Weights of a small GPT-style language model, trained from scratch on English Wikipedia.
Size: width 256, 8 heads of 64, MLP 1024 GELU, vocabulary 2048, 9.47M parameters.
Architecture: LayerNorm before each block, rotary positions, biases, untied embeddings, attention and MLP in parallel.
MLP neurons of a small language model. Each row is named by its layer, matrix (down: output weights) and neuron, and shows model dimensions 0-191. Each number is 128 + 24 x the weight over its row's rms, rounded and kept within 0 to 255. Numbers have three digits each.
After each neuron's rows, "fires before" lists the tokens most often just after its 100 highest values on Wikipedia text that the model never trained on.

L2.down243:114161146109120124136138135067136138078111164101136143143140124143163132184121152109107159111123145102153152120108127094124123066124167096109135144166133126144127124074132156096176104111128182095122155115127124158134111092137092136102145164150109144106138131147115130161105116172090085102114129117121119121140137101132127138121153134119130108129180127115137180113096115145135142120142177145139110149145191190114120174104118136112153138142127112141136121096155133150126103090161115094121142071094169087124121126094124141123109091126110154115139149098146129127091112147141145139
fires before: "es", "ed", "er", "ial", "\n", "|\n"

L2.down982:185146135162150150158101058134136140132128106118127175142127137122159171144132113137116121120047110123142120115114129151160118128118160120124151143180112163162138163063154101160122099160109161124108201101146078097079148137123104108138108091129143125128150122152138139106130126138139145139122122141134147125134119107078115175135112113121089135130151105098091064126113140118131148120146133108111139162099138142120131090128172124142110154089140153098116149138169141136143137100136133145136142116121094128116136164141111122146106171093128138157142139149145160126124124168093144111
fires before: "==\n", " life", " ==\n", " his", "ing", " det"

L2.down801:156149145143098128102085120147146161149121045132063132144098098112115133178156153098125139090138151132090132100142132113096119105141149119089125144137156165177114111101115137128112152106139131129108132087113092137134160139104103103146093112115141139128137107110102134122105162127060100148133129118133162093130133144141124146119128118122076101119184152107125109127137088128122162129158126129132159121154136137098159116133143154090113147146104146158077134137145136104098119105119096151152162159119137141138096107159110096112107161122141139107141141122126116083109144130122203130
fires before: "|", "===", "==", "The", "-"

L2.down574:160132119098121101131131126154159146126145142125128187109165154167132137097091128125102131081137149126091136117102105111127095158149124101132175166155107134144112155077144121136143133109101128163115128150137113078149148132114121161107132092166095120105125107115120146137120114138144115102133102107123139140177123054100124116098088100114154146155106125147169141126148120130149182127121157123107139103130107121121133120140118152125165160158147168174135124141107148162144137159131114130164139140098125154144144119147159152131120095101112083132177131127131077121160126124129127165
fires before: " |", ".", ")", "–"

L2.down440:155135124117139107154121135133127118142133059192117084124122119132138107121126141117086135144153128144146133131114092125151111132133141096140147092156087116177145132148141158132121101104138112115080155118130127080135094101135132124115167126088103166189137139091137131092141099093110154146117104132117111125124112107156164106141184089122146115117164074160133116123197087129138136128164115135093120113131147154098117167149100145135101126128149119110093150108104131138138116116150130139141131118118170086123094068118124125131093118142106145144146142109135135120162119112124104096
fires before: "==", "The", "===", "A", "In", "-"

L2.down580:139096077094117128106133133151183117103145220125133163134117092137142121163165149103117112091107161114153147125109107087146149127171140167137125112130161107102117139091146135141127091159125128132116098158101131175193094093157170097155119101125149142109109138150154116142120122118148093112142124115086185160103150102121158128144115091098096143109149135123104105086102132109125131127099133137100135084161159177125134143137148105093109089157126137154119141126107142140132097124140132117121146095140111154168118097142131095093108107124168139132158162131154103151105128118098174104
fires before: " |", " to", ":", " ", "|---|\n"

L2.down1019:102193147086152124177106151112136129101150149136135153114142085162128110099148147109134118124126093138157098125122127121117099136104128119127156157180118132095153142128095129120144138126139167113128110090115083129138124147107141063121144144136175121127170170085117113099089111167137121123146128125140131132157125110161136147125108134150137131131159139130103161134093147097153154161099131155171165131117129104146157082102138129113116132177144128105138137114108185102118121094125164134087124084103122063147093098147141125100104134137112115095114132088116123130120136151128134117
fires before: " in", "ce", "g", "==\n", " ==\n", "z"

L2.down436:108153154133128140137129138112126120122185121103136112141134142163126177157137133145134077139117117070096187146092121145127160096131128125140151141089098120118145124116115138118103130118147161144121130071136116085066162093152133131138086096145115153133124143113131132144118157177115142137112177122147157117114134129087133132142095136085124133146149134120138098136107133186184070080099145122131152159113074173123114111156098140147118138173155128136127114117153123116182110135145129134132107145134116148100077155165144126142108122134113135151138139119162150138125126180129116098
fires before: "ion", "ister", "ular", "ional", "ions", "iment"

L2.down486:115133158131079139094154176120145115102137153113131096112183133137134111151134123173161145101112091130116174123160104159116119116122166136097082150147166084140135169141115123117126137150133129121074178128134110070108134076096130098151099132136130130140100132166102126139109135146074112131118098114119142142117119096157132172139109080118115150110129153158084154148147147140102159137137145144128126115099100107100131126096129151127142123115123151104113119144141160116125162095150154156123122148088146133162123089142167142164087138099128103118130150110173147126124128129147135134
fires before: ":", " |", "\n", ",", "ese", " in"

L2.down711:140151118117134128097159085213119121130208108129133134117132143100121123161147101112107170125115131097171176155095153155112113154154148134125133152129118112123102141089137121136100114121115130092138105142119106126118104185144129120115145100112146132114101085049102133115139109145103119119121122138126135138138152109134138147120133118103131161133096116108118161143111099158161142132099178115160149149103101106148143113132124116147112101122120145156132118124127137100114096102148126144095126034108127094133146135131143111161123113120106127156161167126130129116130121146087148105
fires before: " |", ".", "st"

L2.down235:108120127120075147111127138104107100154122041138114154136120144088109163156134141126124130153149151165122139160150070109126123144091102113165150131096146095151125139204092150142111113128105115150146117085111182116138135114137105129121122089159122138116120156117157152133157163134153157113099122152171142121141126184121158104117152100127105125164152153148100134110148150089139171148146181129131169153139106135155100125101101116160103116179121080131102096135133160124137117146162102158111152154097123139138116133118120131116108135124067156127150129095161103128131111130137107146
fires before: " ", ","

L2.down943:122104129141087135102102156174134105125098096107197151128115160125152126102070126119129124132142099148161109140103069142113106128150121104136088111093138099136142102119127168120129123119178124136132150135092105099149139145120081143132140120109103128101108115119090118145118124145100159096119116117118123109164110100151122154111146151089109181140141124135132143100107144156123147077164138148141150094137096169074145149149151146105112159159121110130140112153112100157127135133117128131104127098129108107142138144129065128144118115122111120157144150136114108134139159101151114134
fires before: " |", "–", ":", "mp"

L2.down518:113184089145116102132093175115128126104137153120117137128161117122114101141125090110156174085108052112113149134127106113162154150142162111111141161104131127143131076153148106125106095115102133107090126115163097118159167137113131102141102111098144133108126086126114139157134132131151130137121139074093132113158178158192110115112125123168100152105144148164081168194123154114114129080165123084108143088127163151109079136081111142127129132138075160119124134124120113113123104098126096108111150135103146140116098121141153099117114135088097103121129148130168135085084115110138133162
fires before: " |", ":", "==\n", " |\n", "\n"

L2.down732:101143138132101110120142153090129155044124085131123154131157109134147155127115144137098135088151123156118144112112134094113136149107134087122180077110129100072124124155151122118143184140109125129173123116152133126105148115110137145096126102123115117095099116132129160144098123140155160125122087127131131096172135138135128160124143125101119152128097148098117130092137147131117213113124141163106092155133161068105158132135136134097180162131117103147109125093110139140152095138169121157148137143103137110093172115106111141108139097142160116126153145139112132178133133129134150121
fires before: "ubl", " |\n", " of", " |", "ublic", " from"

L2.down873:146115117110134108119107117093152144154107103134145063132138164109159135117135116129109153141108117110121114185147097141130163113150124150094117111144138147133131166132119167106150147088102135135095096111133164088107105136143132135132107130132145066178102139136137121140136105151145121174152149165096136087127162149155148155073136113111133099116119168165141175140149140084169140124161170144124123138145144123099138161128121078103118148131133193135113134121136099158146148144122128121111129119161120139126118122102104124092109103132121120129144117117103096140101130154144141144
fires before: "and", "it", "ander", "on", ":", "ission"

L2.down988:132106186087047134142135125097132147088133228149099144089128110156130098175136147100086110134159102138106123126122125095123131141113143137130099122152099156089175113100167154114165107118107120117128139150120183142129119110106132140082095098104120144138111143151120143167138128088098138089148152121097106146146112131102134132150138144148086099150133125150118122119101102133146184155127135156122139128121107117166086113126151135156134128085092134151143091149128108151153123135150159134145114127133174106105100158133106131173149119140099172122139111090134175137151100134142124137
fires before: " |\n", " |", " of", ")", " from", "19"

L2.down217:126112105144106094193140129154162118124153022107097126155168159112123138157120138086177145097128139127113151139109132112140113133125126123130164104088100136147142135156078121145101116102104111144102079130104162087121151137178154157149108164137073120141134136134158142105139097087109163145088112134165117139135138107152141126157153112136138111129141133128145146145158136143154134167094117134133153175154164110101116130126124134123147174146131135123155164135146155139100142119100143105089166117170137137085149127134147131136107126127128095162120121129175136145134135139159102126
fires before: " (", " ", "\n", "C", ":"

L2.down675:122129135123108094120149162130160139179134100142115116148136123141113138136119101103111135154116118128135141138116126120139167139145138106142166131174086079140121139083095158132093140105120105148116117127091117125170125089144146109160115123147131116123128177114140128149127115099113115134130092138157156154103157128154157104120086163058165158135117134124159183111120114190140148122093115113076152142101153124102137119165158120121128116107157103127075146138084156106120083079146110110149161135134148136173128143063132101125136157084157143165142144094121124149124135138101095137
fires before: " ", " |", ",", ".", ":", "–"

L2.down422:119105150145100139122132125134120137144124130106129126108125170115149118101150132108117156132148091159154129121087129113134089164094146145104100143087114162140095117117113119166136126098142155130153081132153145133140121161125113114116143175128068130121108160112134101128192152131119113089140139061133091060123133102142103123118180103124115140125093164096118165127168147152148126174100101118151138129115111137125113138102107124194096116154113127139131148153169131111098144103157109154147130159138131070172169149130141143111085128156118116149133097152169095153143123127120150132
fires before: "ed", "ing", "s", "ature", " of", "ific"

L2.down101:138138122127143137135126117132139104082126115176104128129116104115077156078128113130118164153159126171123120125140103135119161113097123163126127131142147109173122099163093122108130108155120118096149138098083107068170103130151107115126134103123126128135101117153114184103094163155138153105108099117121117099118118182131092086108129115076155128132115142122115135147132139078113136126129136115104079083076115160146113127122123100111141117117127123134175097120130099100121125155186138153176078166164088107120139131119119135115116145131158133100119157174103145144180147168140137107
fires before: "ose", "at", "ough", "or"

L2.down632:129113102105098143078117153155151128146149081109118155148107128150123097142117134101103120107120123106117141115107168145119085142119126132117093176162168125153137164132121101100099121121117126139105154151152128113164086104105116127134152084155108150160108125137098136179127127089100121120086085133148161117118099152148114094129098157124147156113135129170106146092131191162155159150070207140163137125143123132117109150145144140095101145161153139132130097154100120144100179150110143105154123144144128156105137164170109083141147143126120152116163111097100097169065130131105138153
fires before: ".", " |", "st"

L2.down528:138060165110069109159145165120144102137106115076124119119098110129128152152123132119111151117113159130120138140143133108134149117182161096101099136132173128107138126131123129127085164095114090132104129151154119133101093101124168106170143089146113120164110142181139110147129115141143145153120109145084159122133133132132124148138170085103124116114176156119142134084109134138142149112083111091129130132095102112121151114068152132095110126121143138144108144090144127121142103149131175175141143126164112112102137134130140122103088103157097099140119104138101150108128125100127128115
fires before: "and", "ander", "it", "on", "ed"

L2.down84:149165156150114142161118092148151102119127189135148136141124113178150130130138132139143154115108131149128122140107118132162166128124101104167143127102100100159140118102161095147096111063110116181123120108130134150132099136098181163139172087098083126134146136139101129131144147115152116142132135095137175167106107154071134132129101110107137095128124139113178130138124120172131095153083116137153114140104110145104146116149112137144142159132113131158141146119161099129090117078121120159152150095112144136078153116141098080124099106166110144127130127123116157112110150135173105129
fires before: "′", ".", " of", ".\n", " to"

L2.down373:149120124067153155086122126130113100143105216137118125126146143129128117135116108144161147102136146132137118126144131143108122091131178092134133144139137143127130093125125131135145134138139136118100192171130149106125186091148136082104137094142111124117134137128109138128172089129140110136113139117084149139123159086091133157124137073152096167089122114120097118155112145175094162147126103138161126125074093109163130107162151104123124106153123156148124123186167144112095120113134117123117157084132162134132089136147186131120146140155145131122078126143164138120131134093107132104
fires before: " a", " an", "ese", "mp"

L2.down299:155136110105116185111124123126125154145129182139104096171142136111137119169192144125147127100093172092098134122136139155120123142097114099118148143137136121092119130073141120092092144094108140104095152170115086077087142083128104152137145119172094104146155054127123078102158092129140131124149111098122082089130149137127145176112122107100110153109112120148122127110132109107157126125109144155132135156116160139097124111113137151134135162133141139147114131101142123171129122068133111116134152112142140139158085129112134124176164136094140103110133154131169112183112138153144167168
fires before: " a", " an", ":", "\n", "ed"

L2.down636:141158139127128142153107174152121135126141151103142120109145133093133113105129171169110111117101105166141131135095114145112128094089158152103149135105124157078075130135104124069114072136124123144107125128097133151131108122118121111156107148103112120107086121142115106164143154166104144103087128164154134092125104161114115082156147128101122127143136146077127102159149124103152103114132124135096137147136108088113152136084062085159184120164119122131149117191141129120125128143126143135149129173183072125143115110111106136105109134119125146120146132140107151098156162074119153133
fires before: " of", "icip", "ic", "y", " a"

L2.down869:176129133144114143089123160094106103101133170147130116123134113131097156111108098089138152177127126155125165149114133119090161089167136118127145149116101155139142161131131138104109157120131125129133144127108102114084128101122116125135162101113133133100094118150111130096087142152111167096147114095120150123175140122103123118124115094174117125152181129176114128110122094134161151150131148118093119128066098138113157147104126175123140146156123144162128166158123183189127146146134159153171141123130092113097122149170177091121143131118119139149094106105129087121129103115157146110
fires before: " |", ".", "\n", ":", " "

L2.down273:090145134112135130139098097138096147093113092146129130117110140138124138132143109156191080132110134120174124141146126124113100110120122133138168129107140106113107152145123090050160119165105103140153102138173122115136123143131124077125169121156148099127116153139117136145145168145095125099114112150138152157115112159140157162115148098175146091126184137138134103150113147087147140114121125124110107161136093186111087158143158077095080140135134168129148144071103100146140114147094126120144109155082140159119141151109138146136122133134157114135130097104104116108122086075133133129
fires before: "–", "″N", ")\n", ").", "),", ")"

L2.down622:159134158109085178125117135153129147168163061121125102169120119148133163108103135142110109161118128121160146120146142095126099121129122104154110132074092107161098135142101153135104127127130108158157102102125156105142106135140122081161114135159150091158161111070159114082125135154116082104100098130107143120150141154147156131135138129132163172165128147132111157124110145141125123103110136117112139129124102161113104158081121140149157085167126150120119142163150138137114175113151123148137106121102161141099137162135178163137141122161115150159179118144101099142102137126146130117
fires before: " |", "}", "R", ".", ",", " ("

L2.down276:089083159146122107136140128124064093126149143133138094160129113116117102111170143121115104129142125131166105098079159129142115115133160154135100148095125137117139115140122182127175118144102120147088109119098123132111184129167105145105127106133113120129141095133128159146104157142126162164084111114117136182105201188134085110091132096164153084114150128135086145092106137119154125169170126117120151137145164141091133102134152112137113140138148148131123131120120149113178088114133119158156150143173113145105161138129106153160121145122150110133131154151152149134139076149112115167
fires before: ",", ".", "″N", "″", "′", " |\n"

L2.down313:137162153123110148157112116120089129118169171147132121143134115151149152117121140100130126095074150114128144092159098142157121135122130134161113131150100123164124139127179114118122115114177141089122176139109172137137174112089130116119122091135144129104111130140131121126106141134139100130102156180127119129151135103104074170107105104088134128127090157110111140134120127113123122148133131156129151118145120120167146091146155116162105095147151129151153147175145084135126160067127135104147146095111118188153138113105135104172099128131109105042094130122174130137117126154125122160
fires before: "}", ".", ",", ")", "]", "–"

L2.down323:114121108126112120133135064127076155137091219108164097133151068106142102093146115156137125105114169163140103136103135115086125154185172142218153127137096134136139133105103106153087130092092121130136169138157170169131133129132131127141097131111120138109148122156137143132119157139171155117129097123088121162186137153125110146131145071128149146164136117118095133149106140132126137132145130149129117104119080121129129120129101150149112125086111123110111130171127128151181108109139131114156106076160115137125140128124132105125130158113164117090136116128141087120158131146156110094
fires before: " ", "1", "4", "0", "3", " |"

L2.down1013:147113160143145103135160120093104137140112091110105105135127096177130124127121135083113096123145104078140102125159122143125088144133126082131144118107164143149117134103116119077175141116114051137131142063143114137129126118112128148128137158156132126146137147149080126154113092140074123123111136140124117101118142138135164175130094138127108086083127123156167124149127047109081128129114099133100114102119126136147114107135160119107139181135127136095160165052119157150158119113151126133119160117167124118150126118176134135135137108137116104136111121159100134121140114156121127129
fires before: " ", "-", "ese", " |", "A"

L2.down314:113109113144129095169108124125127116141117021116108117155088097147148121162110116129091108148132118131113088116091108144133131124117093117112146138147084119111130157101127115139128163118104123114079104087141144109121126140130174157110135156155115121096174093129115115177154161162142102128156124151157187147143151113144085143163143158171142138140124092128119123143110132104141095105127150160096120126133172157114128097134166149108106137137096154097094141070129142144125137089189093131130139148103093133164146076143116100111111154092106109145125104118113121143118130167136113179
fires before: "-", "==", " "

L2.down531:114134124108137105112164199087122151062088106125154167119137086125108151142127149126165107163133184140133112129167101135148122127124127134120118125128098118135117117126101124113115157158135147136135139160107107135137123108144127106118118114118123143064128145185130163159128111106154143166128103131135125133055145104153097093143132128107110105134119145105095195108109147146112096122093108155119140058134141141139131141142124136101167116086142159119129118101127113132169084133102119110098137120169125096122124133123139089127151146126139099125128132100118063164164114082143098144
fires before: " |", " |\n", "l", ":", "ra", " of"

L2.down788:144115130159134105136131137140109105147100065125116142126147098113133187139128112139134115163172128132155145167111161136158086156163154161157152118139149158127171117201108155116095133106136079093123118079097152098146153120115155123106145161149133130157120104117117161114143121151148159121142099075143163122137110114117120161127151114124140127141133135146161121073108097121149170112181113151101160124151134151108157176148084135095156144137098149115111159135121166117129117120156134142159121188108139154136145106161099138114149123170158163060109130126123108144118140157127118139
fires before: "==", "The", "===", "A", "In", "S"

L2.down901:099071137138112151105114124126142087128112190132130080110139164136097141133107111119096163134098098095122121107125124142119147103149109118119130091128073156091155157112161072174091104132110162122124151143171104117119130125095135125134153132144115096135122105121121114116089140120084148160141103134138126103137142077122120142139099100128119126094102133154146160126122101120118129149108115172158145138132106140106126125109111112133126123126124122123081173148140136130092113101173150137131168130163130125116101137125114139154176120118117094079116122099182140141156128186098154116
fires before: "ing", "ed", ")\n", "\n", "ation", " det"

L2.down778:145135142135155151153155120091132118112130166147113091164120105140077123111100120145154118177140145111142144120122184107133134131130146117107112166110137144143136150156141132138163121126128166130101107126117158123116067128131110098146121122075122169137106141153141072127146158133115126154182110107087105147157159106155116133087113155130158128105111108106117181182097120131166101127121119118160157119101105150108098109124144179161138141114138085131103136114158106095128101082133176160157094166153154131186129155139126115187128117155135138133089129147126127121145120111143141137
fires before: "}", ".", "°", ",", "0"

L2.down866:150114105142101121105134106135086123106184235107144118149134172131139137096099110132156123122116160138128095089114136114128076144135123156180126077090136133157120140099133127116133126162102110106116152160133130152163161149120148098144100120128126159114150124085119135098141186133131149113164109111119121118135150127131116161154133158094085134117106098130097116127150113137113127123128163174144094071122072162143123071142117135155138147118151145103139106174116122148131100123119128084126150068105103134149161122138148125107118105124114108091126150154149115135146104119100103148
fires before: "0", " ", "1", "ory"

L2.down602:086123155111139151093144149135126110124088000122120118156160130121104099156113108140122117140153130097093079144113139150139121127075098120095097115166132135137107148134122117136158152127134135114112130117095094130125149082107123160129156146128097115140127141133109153174147129131142138125158119106121135180113089114075113137149085130131174137134127092088152154148107105112127163131113115098139138163145121138125164124137138115132175133121111090120119096117120134129129140147166122129136087152120114112148157154115122139115139150121125168091184138142166133110115139125128108137
fires before: "==\n", ",", ".", " of", " ==\n", "==\n\n"

L2.down141:139102120086122166121116112060135143121107113118083117121140094108110126118137149132126162155165110102108143115072139150170134156136123174159101127146104129101140105103102116133138170102206164149187128155118137103139107112108127143138087116125140123083144118134116125103095136145109110158168156135137146116138136119119126084154105118101161084122151097138178123097110055136167137138111105111099112103137126135124141126145102133131096150148139142096116151144109174161100126159129101133101147150110151114101138092112088157102123122102117142126105170119105114134169117174096139123
fires before: ",", ".", ".\n\n", " to", " and"

L2.down1009:151129139106167112136150117125152108162118181121096126114105173153139098143125099172062118109107125099186116091134112143166144120099105151112120126141136130141128121097167131140113146124130108143137104124157151116122155112147161120106116110127106104103123108100104095180122103142126154140082104093125109144131133131082100086172171096129130180135122085137128153142123166123121084121126091098139160144137096164160139093117108163113186162165100144153117138081129102106137139119140144119116162142139084142103124107144143131113143126122087102166109130098105164150089138132130139141
fires before: ":", " |", "°", "as", " v", "\n"

L2.down109:144143150183154114096148100120114148157152219124113150134098112144121166153128112126122157116090135111133158130119152111148104117128158136151145118135126134127153143120132141153112131121182173105137083131152123113168151138090150128134156117096132153148170109127107155084130152100085107102126114106144162143140131148125128150113098120104171112159156132159105103157121103133063119162112167065129155110136173135133129116124086111122134153134131133148077089134174111126113107121102101113156144161093110128122102090148125126147096157130116095103130150137161149106061120127089118073
fires before: " ", " January", " Y"

L2.down196:116134143132099147119140102131174144139135091146144094139119112131123095101107090128145165118177101149099122164113120135127158140150091089113131131115154079118148125132106128160131138130124126073128150115069152136150121171152157139137108130187146129140089086153134171126131124188161142141155143087129116130165124096148152116131113130148123151110130110159066117116140095073147153115120152076113117177111097114069090134156153144148100138108089089132157114111126133115156144134128136088135108141127096129089143107138156143117120122164119115156138163108100123168150165137165095109
fires before: "at", "re", "ace", "or", "ome", "ains"

L2.down980:125142080120148114118148108101143126128147127150139140087173153130155155109131141147120131142128122133154148141125155096110089174179126171121094116156197164117176112139152121176088105175115119148119161144115150142107099103084123147177140146142119094148137100122095136122123167096140143142108122119113161142136150132123117128132094110108101138096095123102130172119162137131117110124100112157110177135108167144117119118113089186108117124170117124125157130092100109127179139109138107117132083112104110126132148116134108147095128148112152121136149097118092143134133130083112120112
fires before: "ed", "b", "mer", "ic", "ics", "ing"

L2.down48:149137130096127126122140131134141130103136114130115129094102134128192089154125137114129137107117144141131150136128099146125146118145128077124105114137135110135121142091075130114095140112142122133131126119096146163141102129113142114114135165136107184099146135145150114135082082099116097145100117149121114131148195117145133127128152144137132126158113181130158115127150155079138116127129122150149097082112120178162118149128132099140170173151123129135131161109073115093130157181124127118143130141123109152150130145114135117108151141116145105125144159143167155126127128132097105139
fires before: ".", "ur", "ret", " |", "ond", " |\n"

L2.down521:112107160128124120122128131139137150161125123115153120108121127141115139132152158135077127143135115087114138139124114123136129116099137139123131143135184124147121154100137169138110124143112116156117109103189120160098114115137135164148115086094084126138153144144122124151118086119130177128121133176158149118103121085097157167156118088103091149109103152164116167132111145121144170102114157182135130155131147121121118170130107073108092132153135146103148087104141146136162129148100145123139088127058123095114094131127115124125124107177151126116125126093128116200149165130148190096
fires before: " |\n", "^{", " |", " of", " from"

L2.down865:135106149129113165109132104129118122156132102124162142083129113131118129121092151159178143103141075134124159118121138140116106148092138122132159097107135164100101134107136132126072160108154151149134134157161153099150112127121090140130133122128139075168109131144087108181109128119113090068108145109107162124152150143109126110105111137117075138130145163150128146112161129109116113116189184151154151104147111100107145133107122153155142134130160165080127106113102149157128168102115167146102110152146123125147126117114112167118116129102072113152139117115125087134152170137127123129
fires before: " |", ".", ",", "st"

L2.down1022:118166138161077136146152114144117124157143097109159163139125138126136155121102142079154114108144147145138110161130117134121112077098106154095109119145129137094153125152122124153178113152130158129090132128105114101140107128153104115130143157132117128150146109102100099089155145105109108164166102110117144126144126149092134152150128137175113136147113107122071048168091096135128126127086173148113128130119130105179128117161144129131124156123140118100133085108121136098110145123138152115165160136101134153131157120183141097135146139136127121072141170120114115153133170135114116110
fires before: "==\n", " in", " ==\n", " on", "ed"

L2.down334:098129110080120115121105128125129154082169227106127153124091136111082122128167141150130115158146152126082139083119139134133117122156132161078157118104114163140088109107102101190123143123126121170112093164146138085183151128135092126151126140130114103144165130131111158158108137119151121114067154137134147119141149170107148189167115139106118130153127125143100109121132124141096163132138120129126115140123151135123144115121158125164123131109133039124143110143108135144140127169100114114157104106136107123164158145141137140140140122120147089163128105144064102131102117116103123143
fires before: " ", " (", "^{", ":", " the", " b"

L2.down477:159135139145113152162145093172125169124134164092163115162111145138109175138096105125094171094144121088129153129090137109152114179125118123084116132117104142130117127106118122122166118115143113148126146128128148186128112132124129124110139158121131129155165094164094104095092126131074127115137096123102133141153097122143121099131149168165151135161112123142098113093068135119139131107120122164130139084168133117138104121103106104149145143149122158125170111150130138173122134149167143161130164107189118111149118093103106142166137094122176142118086122162174087155134129130117164130
fires before: ":", " to", " \"", "ure"

L2.down358:129123139092127096170138111117114155117143125131139169116142106102135123158140137128112127168142148151107085115119180096113169142138106128125120120140154161103191126128126130147107136143112143106141123121061134120140119076136101093121134136080130097112119121084101126154087139109130108135101139111116143145139162157144151120169120146110179181087156104146090105167158126114136107124085116171114138115150138103150161127094124138131184122106145138135185146153114107161108163139160164125105105129152126149163106135122099190094114140107130143129101154114133119131152130132132162122
fires before: " (", "mer", "b", "ing", "ian", "e"

L2.down795:113177109113130145152121131108086100074136142125139099115121121111121136148118122158092162125130144125155096153125170120134118108111137130116166169147131166101161131087110092138110082109116111126110108128185105113163154110115123106094156104116104105149112111144111135116166151128129130107163127125150103142115077133115128095071094127170120099116157144111119127133153146136110116095108111110154136145135111075120090129114136124131170123145135157075131114120141127148124121126157157125108111100129166089166168155150156117103052114106182127118125120129155123080142106105103092111
fires before: "-", " \"", "ed", "C", "N", "ing"

L2.down734:142113139106082133112150121118166142155162196105126154099115108111164148099131122079117133104123123142157111140127096168128110087145154145122129111138149114112119082130079105139138114106123151089118183161146121144149108149114141091108134151094118118126146157094144173154134132149121137098168114158112143142125123133168157097054129119156125128135099124136131099170136130150146155140129153113160114089094121125183133139141139098123130112136174129155132116187141123078104147154147092157119115136121133119136147128155159098159128138154194164125124162122113087163132141165102130075
fires before: " |", ".", "ail", "erm", "ing", "\n"

L2.down179:123145129125089118128150107103139162126110193144160111114121145086132145126128125127138068124103163127100158115135134097151126129124150129113108095116141107149124117115127100132138145142117150158102148161103143080124137146106120166158121157119115181113130099163178126086144144152168103122151114131136122131124122151140131099120132133097130116125139126150162101098183087110104107162089148115097143102110109112087148139142128095134131143119158139149128088132131098107136065135110125100164103150153077117137165127144106117153108179109140097136130156115157099157095104100122097136
fires before: " ", "ed", " of", "it", "ing"

L2.down219:115117123143130127154125122124075133142166140145117136147149152114121104099162148088132143163077151140131191107112144113120151132128148153145087115130087135123140143072115150142099137124134124138120163149172136126136125124120138137114123166148119103067140126124132126134105165150101123144121148139147138070119084125104124115154075160125144141144144163078118146128142108124136126097128111138141172126118158147105153083100161131121173120151136146084145097113091119145112107083131130137165119194115155128084137137179090132117123166140139125096122147139112127153130126082108110141
fires before: "ican", " as", "b", "ing", "-"

L2.down578:145087142133127124149132147111105107149091092122123136158117132114178097122132106083135120145115128099118086153121143139143157144095103108125156149132108152118139132149101107148134144123147145152091134059167129125107109168113169183142112151137110141108135151123081135116166177132094089143072121140147178133162142145149133149133159144139145119169173116148115129147094131177104118117095166129138162145128206145124170098143157117079149093112091146120136128099149114130139156102143115132141116119115109155142121090098108113099153114137158105102131149128150131153148136149102124127
fires before: "-", "==", "The", " The", "==="

L2.down162:126117121143167182142120136149160128088138163074170104121122124143189160141170141128146153143074146129111096154127123093136183159129123130131150141109133134144165151089127139112145158101145131156161123117128113154088105085081157061116120116108143126174139156148145127162138152145114080108128098158151184155104114077094152134125122081154123179103137110104116128072149154147135129147126109131131102113148132138103125121129140131126152131102117127107104119121151132109115140149155133126152119131170133108132170129169125083130149152164120145131138159128107131129121140154107144109
fires before: ".", ".\n", ".\"", ";"

L2.down879:103112142159119085133099117139097139085157189127149104126152114136103128106130126108128145112139130136132107159141108123108116125142143131124129134162116175126112157089146137144150161182155126094089163155136081109162115148100074080112111117125142126142099126127131131114095122132077112132151131092112162121135127128149147116128144129197113100137119167105182166145088092137155188153125124132147123142099115138133102138127121116122129126105136113176099178133140107115077128155089149104095121140163137079103103102126126121175126134160137116081103156111125143100144107129113118116
fires before: ":", " in", "′", "\n", "h"